config = dict(
    num_hidden_layers=10,
    hidden_size=256,
    num_attention_heads=4,
    num_key_value_heads=4,
    head_dim=64,
    intermediate_size=1024,
    vocab_size=1024,
    hidden_act='gelu',
    norm='layernorm',
    norm_place='pre',
    norm_eps=1e-05,
    positions='learned',
    qk_norm=False,
    attn_scale=0.125,
    bias='none',
    tie_word_embeddings=True,
    parallel_block=False,
    init='trunc',
    init_std_qkv=0.0312,
    init_std_o=0.007,
    init_std_up=0.0312,
    init_std_down=0.007,
    optimizer='muon_variant',
    learning_rate=0.00728,
    lr_mult_o=1.42,
    beta1=0.9,
    lr_head=0.00724,
    max_grad_norm=2.0,
    warmup_steps=200,
    schedule='wsd',
    decay_fraction=1.0,
    decay_shape='linear',
    final_lr_fraction=0.02,
    batch_tokens=16384,
    max_seq_len=1024,
    doc_mask=True,
    train_tokens=137600000,
    max_steps=8399,
    dataset='wikipedia_en',
)
MLP neurons of a small language model. Each row is named by its layer, matrix (up: input weights) and neuron, and shows model dimensions 16-207. Each number is 128 + 32 x the weight over its row's rms, rounded and kept within 0 to 255. Numbers have three digits each.
After each neuron's rows, "fires after" lists the tokens most often just before its 100 highest values on Wikipedia text that the model never trained on.

L3.up908:154170163143103156173146132098165104143096126145184158101163195129125113083080115172119060112109166157115101116165117099079097124147126158178102129081112138090123108232132158101189119076107123185109129115065125117079121130112158117065084145137070114134147134120132145147144081157065087153080169089141130077179135102124127092139138128083111162157169149228085137153130127114122189161131103168109114135081168161126136113106118168170168131150183171098144134137116115172131157144139114100140165103134149132100135150134208151097122109149140160159106146134147141164122135104128107128
fires after: "| ", "ere ", "ar", "s", "C", "was "

L6.up867:116127164148141143149157179188143185143095069109112086148097112158121136069129161104158141139099115116131086177106123165134100167171168114103115129164174058133104062067178100130130100131180095153114155087090148113132092147115097086112178117145043170161130096125128194100089076105115108128130168085098121136116113101107182120126134134175144127136140061139114175080130102203156156130104123114090091092134145099118107154112143148082102114102073126191140100159114119121105159107122173117161098123077116115099166111148092131134139121098131095121165087121134090097102087082178147091
fires after: "m", "si", "o", "he", "le", "me"

L5.up770:139165073159095133088207110096089094139135150081129146093109061120098117117128151112103108186140131175120193136127115105115137157098081115160154078122010146095096164118123102146074134114076139143124180106143116128153150141170158147208166107083151118156106075162132118116145132098163157205146176148136124159176135100073125123169129123156097113121125128103090079147144094183131093177136166188125147076128172088118149071140087129134116139135112078162202111182100157150159123141147190093133077147079140188130120134133198059092111066110159101149158076120082123111138164101145125100
fires after: "F", "f", "L", "B", "b"

L5.up649:116053121148123175139144089174101109124099087126107172152122187101166180180071168156187108089095144119135105166140195135158124130123110144129150070055130102090105126177132093168078116091126098114166121165119101157150170158151145174100132164107073145121116124103187129111135164156119109106123148108149118126095118065122111117180066132141127103121137146141069115145099146141146146119150111110125129138119145193100139186130138114109129146138125155053123200185125167101155091189094145124073127146149104071127152168154161197161120133097152114174135099109099147137101069093120135070
fires after: "d", "e", "D", "W", "st", "St"

L3.up399:103143167120093113116122255168145176172111094120066070128091114060165168122125138154113214099120163166139116127106100152124170096139064025114144127099194185129073080153148132116114107160099143145139077109114125137096103133154101168098107164169160142112109134145143126105115110111115137107109131131132131102112087170140089101064166164106132153168114121127109146068083143139086146118145123162124074179079111136103112156191101103142113139114088151089189155161106127129074115082138087139195144149134061127138126146184111158108115155162146144072105173153136115174105149157157118140
fires after: "Af", "Wh", "for", "ain", ". ", "be"

L5.up172:081131146166165134093140088043194186113095141134089173135133107133137117166125136158107103106184139144153117119158132141179129089151132122160082127126112138153153123059136118072117117150107063145112165137147122129083138133178098107154133117162186136148154078148129123076077101165079068179172158089084073167170143122188108136110115091157131084146150171121083056145044106123144127147134162094134096116166084104085138181165091106255134169123118130100117125130152135134140110078094124124134112177138166087144125135101133160132110095158111075148108143145164081122142114121080172116
fires after: "h", "H", "he", "bl", "o"

L6.up530:184130128066158166112077128149084144082148098165127194117082099195091167135097111120135134075187121106140167133170119142120117150124106094073135161161150118113078085127139124114152100087077068105087144105124098092133158120089182183147132166174141101114177114136156135129080108109091111189146100190117092112161117145118115131104191091150131144117066178093150122159157190122126123151138155162128156142136123103161155133094116112146129124147083110102138158140122143179102048147049105163090138132158114170102154138075126148116186129165109143096130109106128106135024135063104141172
fires after: "ri", "r", "u", "ur", "in", "v"

L6.up192:120119169128172152152111086176137093123120130112104126094096150188138158130145087153114092125065102142105132139154119128154130164087168181162160139081128117174117126140080130167132099159141132100129164131085098159150079078132102109116118113165108143143055133145150124151109154162052119108087155091098156138137135119116124057080153104101171130109194158137156138121082116086105124176223156126097138127170169093090131114145056197114126100109128094110131125110120105128102117122084130145083105122157099106085140170102140113074144159170120144114137069141107173150158087133135147147
fires after: "h", "H", "K", "S"

L3.up525:114063143079091124100075158176139148136148074188109117094150148100099134155115145159137077129159154125125111096158137136057132068156181124098133085130121128106173131107158134108080111126087135127180085096104107136111120141093126116132124105146120186161081117156092152089107137081049164107168135149086111093076141098082116102161143136090160148164141075125141155078151101156104084070214122157113123137130106109156133094161053191093187039130146139113045120125142177179146135146103145129088193128108102139220092142046109137138101174099120103105126123182138114142175152135141098128
fires after: "200", "201", "8", "193", "198"

L3.up875:134110047123115179160128122119112157109111123105185146127129130106124102169126153144169126104120172147113144098133200176114159112118097143126160084102129124087114120178108138098193112156138120135140077114138116083154209121151140081149095157182111200108168070079130145107094092168087129138124077108185109117111116144129138134115109172032143184173098118177140114151154159135128097160133140099207065072125123189078137158112097110155142128137142071122132111185105083146141160159167156187086081108075081129155088134108160146168122114152082143139177098070126144113110173092137111136
fires after: "- ", " ", "″", "6", "tr"

L5.up400:072082143138120164120128066136106103127102139110195090147173124090111170158121161123083159145162123143204164107159142146159171133117119056082078092136159079071164153104107160111080118140043177138147099120113142089127172135153124127117137153115145121173115144119129228130115081168118142131145142154130053148080126134109112136141099131157135116106112141142129179094088117095088095178112169125167042151155154118112094147083141130112092137113186149087162197167084115165139154142117082164128164087112115136139108136130141126168119110124072166102117108095087162134115156092145187136
fires after: "- ", "| ", "P", "′", "5", "Mus"

L6.up657:084079148110164174163144127101177099141101143068110152166111128150187170147158144162099156119119119138143123115108066127083138139086142117163109159134106153139104194145129143155110093137044081129103165131152129119100121155133175115115124162192129095097145164124067055107122126140119155153138095215123120121098034141128145099102110107150114156123126160129114130184134083152105163083160231117144120100122085158148096131141177149129111124120136207127115086122162104126174076104132095123096128106122099087154118135123080153121142135105173131103123091114070078101177073123158160069
fires after: "ing ", "ed ", "e ", "ated ", "with ", "er "

L3.up125:188162131178086136129135178110108082136112104156166189181145181160098158118132120173115106175094122142150139130104138107165058136059142136177123146112146126125140122083116146131132133067125117157211088143153086101091139130117111145125122158165147160134125108090126090118147107121122087125169151122073120126096125132092098125123138130086073190164121147151146108134129160111154170145142111198103049169087140031121147141138169111172181131192029172154158094109139128154065141099140085041158087147156113152090117105167113127114165160108152141127137131146161072184141096133155134172
fires after: "| ", "; "

L5.up602:127083096124158125138140126184166091094127063104134137119096105137097081168135131073072187063126117116178103135141134078144182187163128110095100124101065137140104145135167095122152071099158131153168155060129128160134077122132130144165141153111201071109081160164126125117170131079158112094134129090133133114091115147132106103121148123129127193147103168205103179128140087127072145116214094177118149121126124151080092113148055130139134110134182084100124154156119146212069143105125103135196174107152106128133148186102138165055141135072177077118130137128099149152134117165083097101
fires after: "Af", "for", "|", "In ", "Wh"

L6.up103:095093111182167129192167123096153118110169138147101113145091076109098082086139115122180126120126139120120136108167135070160169142171071096174159148133151058144130147101102076078144148176130129130114155142088133106126125165081068133124120148186107170169087119134158149140118120134047089161160147111099140087114146113083150159094123107125163064095116121095145122141111042146130154134140174108138125177174103133143128132216175118171073165124077159150147169142113112129116110143121112094156134133128178067127169182102126156152138180082050096167126139146123038088089189072175165087
fires after: "he", "ro", "b", "h", ".", "H"

L5.up75:178108130063150110147120132166095175088112091046119095153171174087112135113172064126169100115171066166096056154111165112117207138135089113095090110115040135152126151197083129159099125093160144114177128139112131132166143135121178154128117099127152111122110163151123105095093155129144153159140061095115159114070114190144128134141187155159110140112160115142149166065166115162085081189154098119125124144109155118175162157138158114118180078102115099101149164180168178091124136093166117142134140141134105138096101114144124111126145146153098080087150105119065135116106080125154164131
fires after: "p", "ol", "em", "al", "el"

L3.up194:071157061089121197138118117153173142091100116094157058130129126081125178142112168168102124095112166155160115128186098130114123118089136063064102137107191101063131120134127138105127099161151130194202147162209157107133104144144131137151089081132160125165159097182168174111159108126084042133122137118131169099129129033162171111147076160141065140175067118121176120164108125210134116151105115126126143126117127156087170107132133138153129128131157104076099118140128182111104140172101116130123120087052121121133039136079142076116144116152106109174116173135155142082151120106119154160
fires after: "\n\n", " ", "- ", "| ", ";"

L6.up452:076083080160089120144126152065162107162166117114080112176140120116168068121098101096156149124163133134149159144138141131139138123158171110081138093146099150120138166123098149099164134123173127177208126097127101158083103091159162162156162150116134129110152094152079136124071103155111151110182169156144150099071108125169090167122107108112145110101175108138086080149108162072118170179143155112081144092175131129146148147126157129138080099130126138146089144172073144115124073107211156158181085086122122063151091093106119096215155062156088147166133145119135153187164114124135090132
fires after: "c", ".", "t", "u", "i"

L6.up232:169108100047123158127135074130191199082138154113098210178137107033152149117081151120119132080154149151117109140151141139060139183132168108078149124104111132139131131149108156112175157116112147116117130138024145128144148103128103122155135139138127139089087113067177186117066135118088145174147064178094090143130099152118147136134151106188167169116085136085159115156144149145082126173145134120144160122167128160091128156145054099089147140125096076107071124148047094170148111125130151152101143125130141066114151145109087132192155150205146112103155110108107177093168160111086130152
fires after: "ep", "ri", "dis", " ", "p", "comp"

L5.up277:071130163124157152152112103154146145094136146121085129141149101174081145109129146107106117077123102150150110091127126129120098134114129114181111095135106131113075168098134166127130161140167125078133123186097153153054145091117123160163133114132148131126135102179155173097131103134115156128175083126141179135139143104129141151184107162011076173167100149101145117100092104095166145105114113141146113119113055094120122136109143162107049086137144164170171163162176153131087059107098127134142121209072128100112168107137144099106139073144059122133107100120131077102122099089133161050
fires after: "R", "J", "B", "D", "d", "Bl"

L6.up899:085082137140131084110138137089169113089127071086104111169126160161152070140091138050117131157129139129153128102113148177150175097122067124124137175153151108112116204162136118086167096108148113125172127171073161120131147094131043094127078168153154122154143146159126097145091090140056125137124142105104139143133168129136156146131098134093156144116148139173145103131110073081133102123133166159140094189184124109118118140179101145169044168151129127157115092140124043140141107115173121072144107178156140136104189155088096092155144142102115151154074151147155102124047107146135121113
fires after: "e", "h", "av", "H", "l", "t"

L6.up166:125180105161153094140131134129122122138105091144115149142155131124180076131110061130106157097111102116135147107141109104127126130128099112143132136076146117194072111113120129088146128167103143178154111073081151148083164147114140138115157086122143089140100145091115104134154103054165157098133134147079151136186099083085162139137109117160082128135101125092169113158155180090067111134093139183142161122120121177160125111085117091157111092061106162189145139212114146147135111135143124102070123171134097139104160208139178159111085108108138084017132145097130111110137154134124076116
fires after: "av", "On ", "u", "b", "ab", "rem"

L6.up230:113095145143133149119124111132142164114082107131166106106153114091160147151090103129129166080190174132113058129118117134128162104111088156088085116151098139158106148115175138129126175118154142127240143111093105147127160139110139142130106112135166144124160157142101171126174124159079109137101102142090135127150096126126105128141126189144095119143104128129160104101067092163124179149080147113123087047057119178124107141117088084123111020139113081164167101176137103155113199125217189151124122160094093143151126132136135133104121124122188080143088163192149187171144075156123094097
fires after: "Au", "ep", "qu", "u", "comp", "e"

L6.up7:108129147149145117168138118127181124172095072134127089089114125092105091123154181150139115153158106163172090141086145161059117152136127097122124071169085134166085125127130132142103154093134064108111120128083194137160106095117114128106133151119107066130127081155117108130123089101078178140119155097142123106142117079066177129110081088124192080100110093055056099110130076124150201087153125087105140164126091118165110122071194144149132107169112118086115150205097100141146165108047152147111120120181056141118139164146136089117118158147162124104158180092140168120119128123072164176
fires after: "el", "197", "al", "198", "man", "pres"

L6.up450:131070089139165180126122112089161115108156148178075125097075143132166162155122117172222070120157148109151188163115130167168120108157145137142122130155160132115088154126133164170090135123188040095164189075158092072124104104139142183135139143127134099151121180156144156107067161083134108122136078139132143095138157036191119158134188104148122118124076101144124079100149169116131185116123088121183175095099133159104100114126107103098152138099156134130155150110073156115116139079107177102199079053077108151129167132113114098160181139213135137105151104106141115115079112103149118134
fires after: "a", "u", "i", "ri", "em"

L6.up345:196140170108107121142141102144125141147089157112132166154078108154105109138136139120173184159128142101129148095123116156096211157138089128097110186118056082126098107110134085148119141169129109186145178107108120103150085112125114138146069180119134140117088152044150102142088165147139091165137078101121143122108135128121117078174094100125153088075176131096114114141087080150112171119095170067127142115116040127169087125102144146162139099102110147176129181154144086141121139114152067145177196103120212115143069130136149056159218120103098101165091103163111139100152165078123122103
fires after: "rig", "ur", "sig", "===", "O", "ec"

L5.up344:135059096096145125100120110153125148110090133163152125103129098149134191110119091113155186127149123148149106156150170108132167086102194094083138100099094111159120171060135110163152105099134124117102163131156134205128171104105135126152115204208139168129155106126107120107113184081165148104134141176227102135097168108080121112100090090136149137187134146102173139138122169105134108155109095143172080071154104108199124149098093111178088136108098066139133152156159171134177117174074139123112132107140105175092171083108219162126109181101117142190110086123152124151100106181067095126
fires after: "ex", "c", "des", "per"

L6.up218:130122124104123094203147175186197110126100110102083156169104085121183105144177158116113123127070200130164103136105130146126121131122098103122188179118167133100088125151122147113138093190163119152098098121162170119148126134080068132105148130114142175153065088082139139139104159118105096110100098139135112102139060153115184193180132193129109118130149081077102163146107076113122133141092122103087143161132164080132061143079125140107114086177046155088170116138185104105165148139073118115178125100146132093057105101095137101093137138068080154113164139097109092158103163167135174115
fires after: "\"", "n", "m", "y", "o"

L3.up924:109075146102163084103120158123114168158091076134138085164097121177110133067129112163128135162119163161182077137135138133099134155144099148150102109117150157139078147105147131150129123124157141126108128131151109147081132129094134133116089104092193127144112118155069149130125105134155128120039103069079155118138065146120138111135120132076135127172106085155043216057109111097140108167157125113097152070138093143090106102219083120155141142131114151109157136137185110136099166126128174146119178180167140125120135099151164170125173123099176167108146134165155131161156148032181142124
fires after: "wh", "Wh", "l", "a"

L5.up677:107118141145058123153112106118110179129048084156196128130157135122110190092122130147142163134116153180107124168131172122164133098155126154140099153079130119107116101130157115113177129152106186144214151159180104091104121147074056139155140169142121140128092107050118158109169170149102105070179123105158098129183119145119110157077140108087111124137111106140103120127153042144181119128168100150107148110113075178156102148162097150102134118109114156087098119121136101086083174115169140108153074089116149049200154096145148153127186202104158143129161127172110166103171180108119039170
fires after: ".", "2", "19", "8", "6"

L3.up685:164086120113078156137133150147126110099154155140141164134168140136117181060132102142164092097170164125061151156071076145173110152173145094094131113131137143133135147096104173110118162146092148190202061131114132117105119149127064056156158166172142193160137218135102103126153122161132095138093083131134085117130129090085116136134126141037124186064144102196177194148119169122110162071201140201143088138119089123101110136165159102146092114087146138156149081138133107158097167144166113127112105131131111099133161132111160155152156142142133156172115099095113133134108112128090167150
fires after: "- ", "| ", "D", "5 ", "2 "

L5.up299:084156171132124138072137113143152097176162125117080182140108099110178121217116113183160090116146161154106116120137132109108065116153184112078098110203070083074147148149079160151073157140178074092078161117134143110114117088167145136122066153140082163111076107149176138098119171132085129180145116118121174109131118115103177136138131166115108148103181092084121127186159093101084116132144077131169135101122128100124143171093136112101168106128147153109110103094164098154139114127047156070109107094157091098113122123124133130120175112163211107093093122139082181123187114103088172161
fires after: "L", "st", "S", "dis"

L6.up369:120107115118102106086118144114137183069075163154168097121127116158113095092150130146143183143197123172103090193145131190108136119101152115070113128162141147174123157171089119130145161128122181094124142124100147130169165133175182115093109106139113163091135113087167139138061140091095063082172166122139130115122155197115125165137213193097142121122127105135096129118182098161099134113102169105129187139119147163103120146098102129149167107156107088140141061125119161064148108177156224080132120130142130153199118112129125088111144110130167134130139164155137181133113120111099092173
fires after: "al", "on", "om", "ea", "2", "a"

L5.up506:087130105122121140166146123178152132172144146092149110130140113126115082130107098104152163161160148169042142160166104163034048074178177112098134139127047124134100117155099129155131106183132085082163134172137145103101143149092132121122170144118182088115170094134134099084137080084065103152155139122111165141083169158092169143136170122113099100106125114178101125154170131155074196132139101126111102150168132098157139179120145079170177125147156172120189108156071139106105102115089163083074164082158122116134167124165143105116176132200097094164145141115110144119059136075124119176
fires after: "al", "a", "ol", "as", "es", "el"

L3.up451:103055145102126139137100127116151155125127106132088127105119142107113143160127157061078130091104151128175081096179144069116173156172107113173140157077146101118068118062106140123170146110179148151179122115137168179125119137107133110057091134100157128134108147129079221165149063145094076143134126144106111135135126096090165161086109131026094190155136125081143087073105140146126164094096142148106119132141137184159197126191152127129111145131191165125113086154109184101110164072137138102087098140124111144118000109123115112143113147123109125147139089125156177162119104140167097144
fires after: "\n\n", "% ", "\n", " ", "G", "| "

L5.up19:123191117157148104116142164079141188105101133157119143127190143077141157091156144176129115053089135122170053081111097125136143144154055124133108141106161092121142119091115153180111146099144149142144148149143140140132090145092082129160143101139152094070086125121164128136122145120148161131105105103117145147194110108135138151169079111156133108102133113169224096103063080068128110158121201121143158136092150056120114109115113148132160087096147111138123178188153131137157082138159197124184117166120118133118110174121222131089149141169109064161159112153167162147149130189071089166
fires after: "b", "p", "F", "bu", "f"

L6.up403:160110148134092175080100127094145099098162134152111097063149156135145107127118130171124129141087139107180112105134139128122164098133130149150090161139121108075064101067032085123144107118105148097189093110138135137088138103160107115134074052089141134129140129139160137130170133154132109136104132141057112138148145204176095134115148135169133120099171100122130186111130170153078116095137070107174153088158115109142094076173161099127141156149108151095084127145063101112100131160087118085101136107171122095113092148145126134103134135156071173139149182121001181083142077126135119154
fires after: "p", "h", "it", "t", "c", "im"

L3.up255:063108172081096113114144120197079096130132142145120177134123116123215161150112128168073082090114108124156163096097110150125224171162049139105135136215129130119112096166141165121144037114120147073112115116087138116097123153119098117146122106107158147135071143154124122125088143125090130115101148100183092071108111093144104092125095120147148085221110099142120158125101187169081124112091147174086154133102132096125106147137064159174134079136176107113144115122151164139101166124138150151100123185123036139149119165141130112074133132143168131111136111143149157105162126183126106103
fires after: ", ", "(", "ever", "Af", "was "

L6.up599:085134114070168120097109162113123148182179129097188160152153164165169115157099119158108111139117173122159098147135141138107125148173153203128110117112072085161140188119132116101125128114152141131108165078079193128073173098130149159117123176116135107138170096098097100137149132132086122193145126076088100109159154081080143108101139180069154186133116136120082139135097084064098119143185142131210080164150140125082127163144099159139114121166136175068094107146092157112118149141202135108171076141096131109074158131131096078142124187096119143106169129153142099144174089158170087142
fires after: "th", "se", "e", "|", "al", "t"

L5.up829:201126054058144103199146182151145128140109091136130113083154095161157147176089147151101184120124109127105035177116115155133117155117053111094134128145131109093142121160121191110077142128153111100114116109095100056165146152158152126081160167128154091142165047117129081131140170170177184095094085156130130146088145135189139099102166113050117147090110097166151158127184148130150100160112158131107116148138169147131120091167096142167115177132140128213183195082130113181114134145149070093116161148160112104107111149137091142136133156125128181155121154129177108108117148110130124164
fires after: "f", "\n\n", "n", "ere ", "re"

L6.up894:112173093147104143173196088105186143159160120070093179096169127086149122124166098109147137095080163170143095168075113113053147113091138134155146149097093153149140135172077147152146171089129122132132122151104136130106163103185120161122176066104146124127066075162167136085111104145151159081143036155075172186121151131105141168128082138162135100099116141163130085114166079092157152086131127120117108146149162068136079110182061090130179140081100181146178182130134120108188130087118131141126111152111140124105149170124176099153145146150101104092141177092110106098183165044131128107
fires after: "pl", "al", "b"

L6.up9:117131111059136137124176107106192091131071114124109115114104102186084156153154149153126128122100149089112107163114154120121099058129114123074112192095138121135104131108110105146055151128176115169166177176143139177113132106143123118112099131158131111128132156170140150154139150118080103159128118150127063136152177206156131115100171050139133114132141184164130137136075098132046112100097068111110197137185134106099142180098110090179085131080166087119075110174152105087207090109123129108082118122151140115153111093054143163121192125075153095149108160142057135152166075168083167153
fires after: "l", "p", "t", "s"

L6.up52:131136143166160132109161134126172167161118102151146116132108067095139161141133139106149126115086132123167070134131080127147096134190176183104086142124129142143139141130113093130140074175147151113120119166160101061109098106178130168093123120146129084107083111078114137132103101152126149128131111125147125104206152176152119102156149083121105068107127164144122143201146145120141209153149166152125149122177141071181121112146116093193066161134068126138100163132189203150142156037121126160098099107162089136153080161100148154147100150147127193102080076086115163074118107148084104089
fires after: "a ", "h", "the ", "H", "th", "p"

L6.up407:150116167103104104120177106141129087129115121098051177179144150116158153168124103091124150111116176152176138122146127115122137148067090076105117173125133152088163169118103136181138091146167129173123114105091115141141196142151150156076180163147105134131086129072142133143129156212153120139171122076099043114112087119146103018114120129129148152130133150095107141160121083126119185134164111117176102147179055125175050118152151139168147094121126099087154182153155090083081149130092103145204174122113084167147114143125155166085115105147157119135110185174152107134114119082156105102
fires after: "A", "B", "ec", "P", "O"

L3.up484:132122111107093147063108099132132066162074156189116199123152138136069176107172169143097148146099121169164105143130144160167164062145129213126072110123147114149131080147131129154137089118163181113104161161169114146170088100085144108147124146119168100158137112117105066122163072117118158128121122105134125157106094145125109056117117127103126137113093084160102146118077077161115131086158120128121150090147089108110123140115102150139154134144119157136110093191145097152153136126139081122204139153128131144147129127166131165155211141132107135056182202094112116188167112109129108138
fires after: "^", "6", "4", "2", "5", "8"

L6.up764:146164098125113168134141166134145100197122083094144129159102129125098161147093134137206074175138147097071212147171161118085169163153056111142139156209074113110126138113176142101107134071138173073157143119082168148095144162125120124127139116067146080137092182156132130121135170157113144098115081143109089107138122128150112095133127157125137089154083133115092086145191127119117120186094088145148117126164131141097081156159132150222060124195150129125111125121136085162051149176062164121152161120164141130103173098098159128147148099132083080081162115042073138150164125110107083128
fires after: "N", "5", "T", "1", "i", "at"

L6.up852:141081184129141110118159109151154150134105135104122120105096124140078168078168216146154145130165117092118110063107143096063142116134199088116130145097112154156093073165153124147116168100118127097087147144105111100076100070144099076139109083219116153130136167133142159107076204150111151204139109127159137132173154161124139083152181116072202132145145081136104147139119178112151070118109111163176095187106122124185153091073084182125118186144121116166115118148107116161131101082151164163137138150142133150120100105120134133156155117188136104089111120078153176068126130094161148096
fires after: "p", "ex", "fr", "h", "j", "dis"

L6.up486:115077170166106111164185116107171153097100128157171139130121124118146182141177171109128135108157180140085148079131089125153079100126118160154072189081167051148094178161110100119107162117152131193126107099097112112097115084104143192122156159099138130090107136075113130150107207111140190171130099121135111216140144152056146142076122105133065138054112105124113147182118075128162148135145135159125159150117181133138104083152150120111098176134148134151085085140150144147148130091125097064142127161142137102114084111113115138145099148155129124113087125130202102108132107140104127106
fires after: "g", "en", "y", "the ", "a "

L5.up278:102140131127118134165134127183144170094100068086110102120087104119116126189120107093065111127125122176175173067113097139152099181127117132149120068148119139117139182167110147087145130141126136136139160168120164153148135094092169116118148090182112196051146096125101053051052098194150137152117100138089202147094064089140154132086082138117097123103148156125148134131121102114083127154109076092162107093086128153158109128138160165160152138138136116119087142178166188107090170110092134116066171163123130127140167095125096172143093086129066106143111034107162110093121110119177185135
fires after: "E", "W", "B", "L", "D"

L3.up935:127149127114072158190136179145142187119156087098180124081099143112184119133124158100134128125168146136137099089087141157084163147110120102114093153127159188123085099132097114164106154078183144103147115147160087128115108151144159119122150173144098113167103162171154134161078097203166140113099153089078165146121171174140103071148087122085124059158123099105099111132108137134095153107126143189144104108093114132112135088107104135089157095111086068216124165129108102224104137176125115144098130199162116153180103130194156173120119108074067121122154151105119088134123196163138126158
fires after: "\n\n", ". ", "the ", "D", "n"

L3.up534:109157151121179167127100172136121097119175139107134092124120100147084179153107167158127163176131083114104161113167130102123153155108114165150135146159134113131074062055173193100101130077177105120142138087091138180088128145158141164089194037122111113092091076143112174107104120112059079100146147110101181093099132110145132121201147140116117153193114139127081174181121102124145111143121138140125154112093136101179102126095105153185070078180122100077140149130156202158164185126093080140151134116195085123174135117093116141137153083120101137164107108094179100087160091106066118168
fires after: "| ", "the ", "(", "The ", ", ", "- "

L5.up640:150160095139175151146230192075158155112168103114129157159162092118167154119131121138124141087169093148127142138155077072128108094157147188145099145165069078109147148097122146131127157083129169196115081096097121101130177086100105095117108161114154184125124160112107152151124133108101117163130094087146155100160157104159169083184172165104114097178147085040103162105153109113147129132126076148142121119146109071077113166090133155115128131092206135105161132170140160086147162137087160141135141110058119161116157124103090168176178070176153175035096144137123159094196149087105128098
fires after: "l", "L", "st", "in", "Fran", "n"

L6.up933:082109103129102149119213121140146174149129101097173134118138136123092121108096122131159111116126111115125168149111134160113114113118153113178054127201098170166153159098111091086128129133141144149129127162116120130115161142130162167148167134133134125078040089169187105131125183150166092118136122130146147160119115117121133070175108137155165109143121121093129139077095090116131130140143084125121123163129132084123141160134119084162075132156115101118127116210142099141079178159105159100141159125083149111090155103152118106122121113105109000135081088203212081154205144158052100085
fires after: "C", "bec", "N", "Sh", "5"

L3.up76:111107085140061146094120106123115166144176105122154141127069117162095120128132156088099174097148124129138139106097100100108159209154086097106128147142097202110104097113138133126159164058138067149158138154139088121104120149123128180184112161161147168132100135111135148087046129132117103137121103131138187127112201061130082167113148163061095107137121117166101125188079160140099143092162117131144090173147107118126136096096040119153145129124118129139141121208080117143113145092132163134128099145081088131111084147115138109172103055089151046170104112128095171119171142106110080114
fires after: ".", ". ", "\n\n", "|", "S", "| "

L3.up482:108076112124213165093110115125204143096153109125085152149106121107114117129152131122098098066074053109082118149124134139123142157126117150105156097255131128097088184148120152123133124125111099118122133164146107109076127148139129127148130096122138120095095099103163178114055157138131153150170124080095142108127153086121116104182158136139106104128115075151140172188137118115152146148112109134108142105000124116126143070138036134114103102135124182194133112114118158192109178122089206051142116148162154136109147110143098118116117132091161188109140086078137108163138159142109162158
fires after: "| ", ", ", "was "

L3.up825:139123128143152153051111172138127177166107099105124121125156135099138185183120078125066121180122166138113133070193078116113173141142076181135066149158159122131135121117183128161130121137114166130028123117156099096132115161100149074135149117110127131118084124131103163080125197121039100154156118125100041147147152154098103056076194146133195185104144165119132163086126075132104099114199163153166076127141143174072129135180128115110134108178069098160154175125135122150080099159121190122108095129152155161119140082049161098140110134168155117091139139075137151103129083150114146120
fires after: "p", "h", "H", "the ", "s", "f"

L3.up309:110138112157126116117106143087146132100137122118144058140133118047158112196093079106160122148158102172122106130148060176109141079117143106150159153101156196115106131114169091134124101139167142078151117120125083134153123099074160166169115137138120105139119106165059058080187144116133141136109083185145182108130169152117198082107124138171124115134071124141133143075191105110124154130118144132161170112170073142114114098117102130176119042126102159186067121126122106106118194138118127187119109082109103149113134123060143140191178182112098203070186120108133139095147183164137086146
fires after: "201", "the ", "200", "January "

L6.up265:177080102148136073196119161130163107119111185100145087108109142132107168166118102124151158107168073176096116118156092054085154081179118137081117151088152128084175153177149061142099126129090127139100202098070158131110146127061153129121072107127139118120194132113118134160088136137099105129089128078143169077109167138138075182171151154115120113081137143112129202076187086110098095155175131115132113137116127204098126113159112111118122101165110117108152143154071147119075140160143138149150141180157132110092120180114083134184142151117085074193223135172167092196068127153095152074
fires after: "em", "it", "v", "Sp", "ol"

L6.up437:142127172112123128042159140126149152111130123090074143141147173164111173140150148102058174145119164131110140058141094188140083194087118187126165152177165103088071184147137119083078128074116064075134095150146093181085086162110149170101127156135116072103136124162117156147141093159148147139083131112125104145043126121135142091174155172161127135117154081111075089088126093145166126140100162146163105155155148068157136130121118107171130174143163102098087135116091118139153124136142111120117140114105145165055133113185141098170092143110189102099113077149126086117038100125192154111
fires after: "e", "ant", "t", "l", "sy", "y"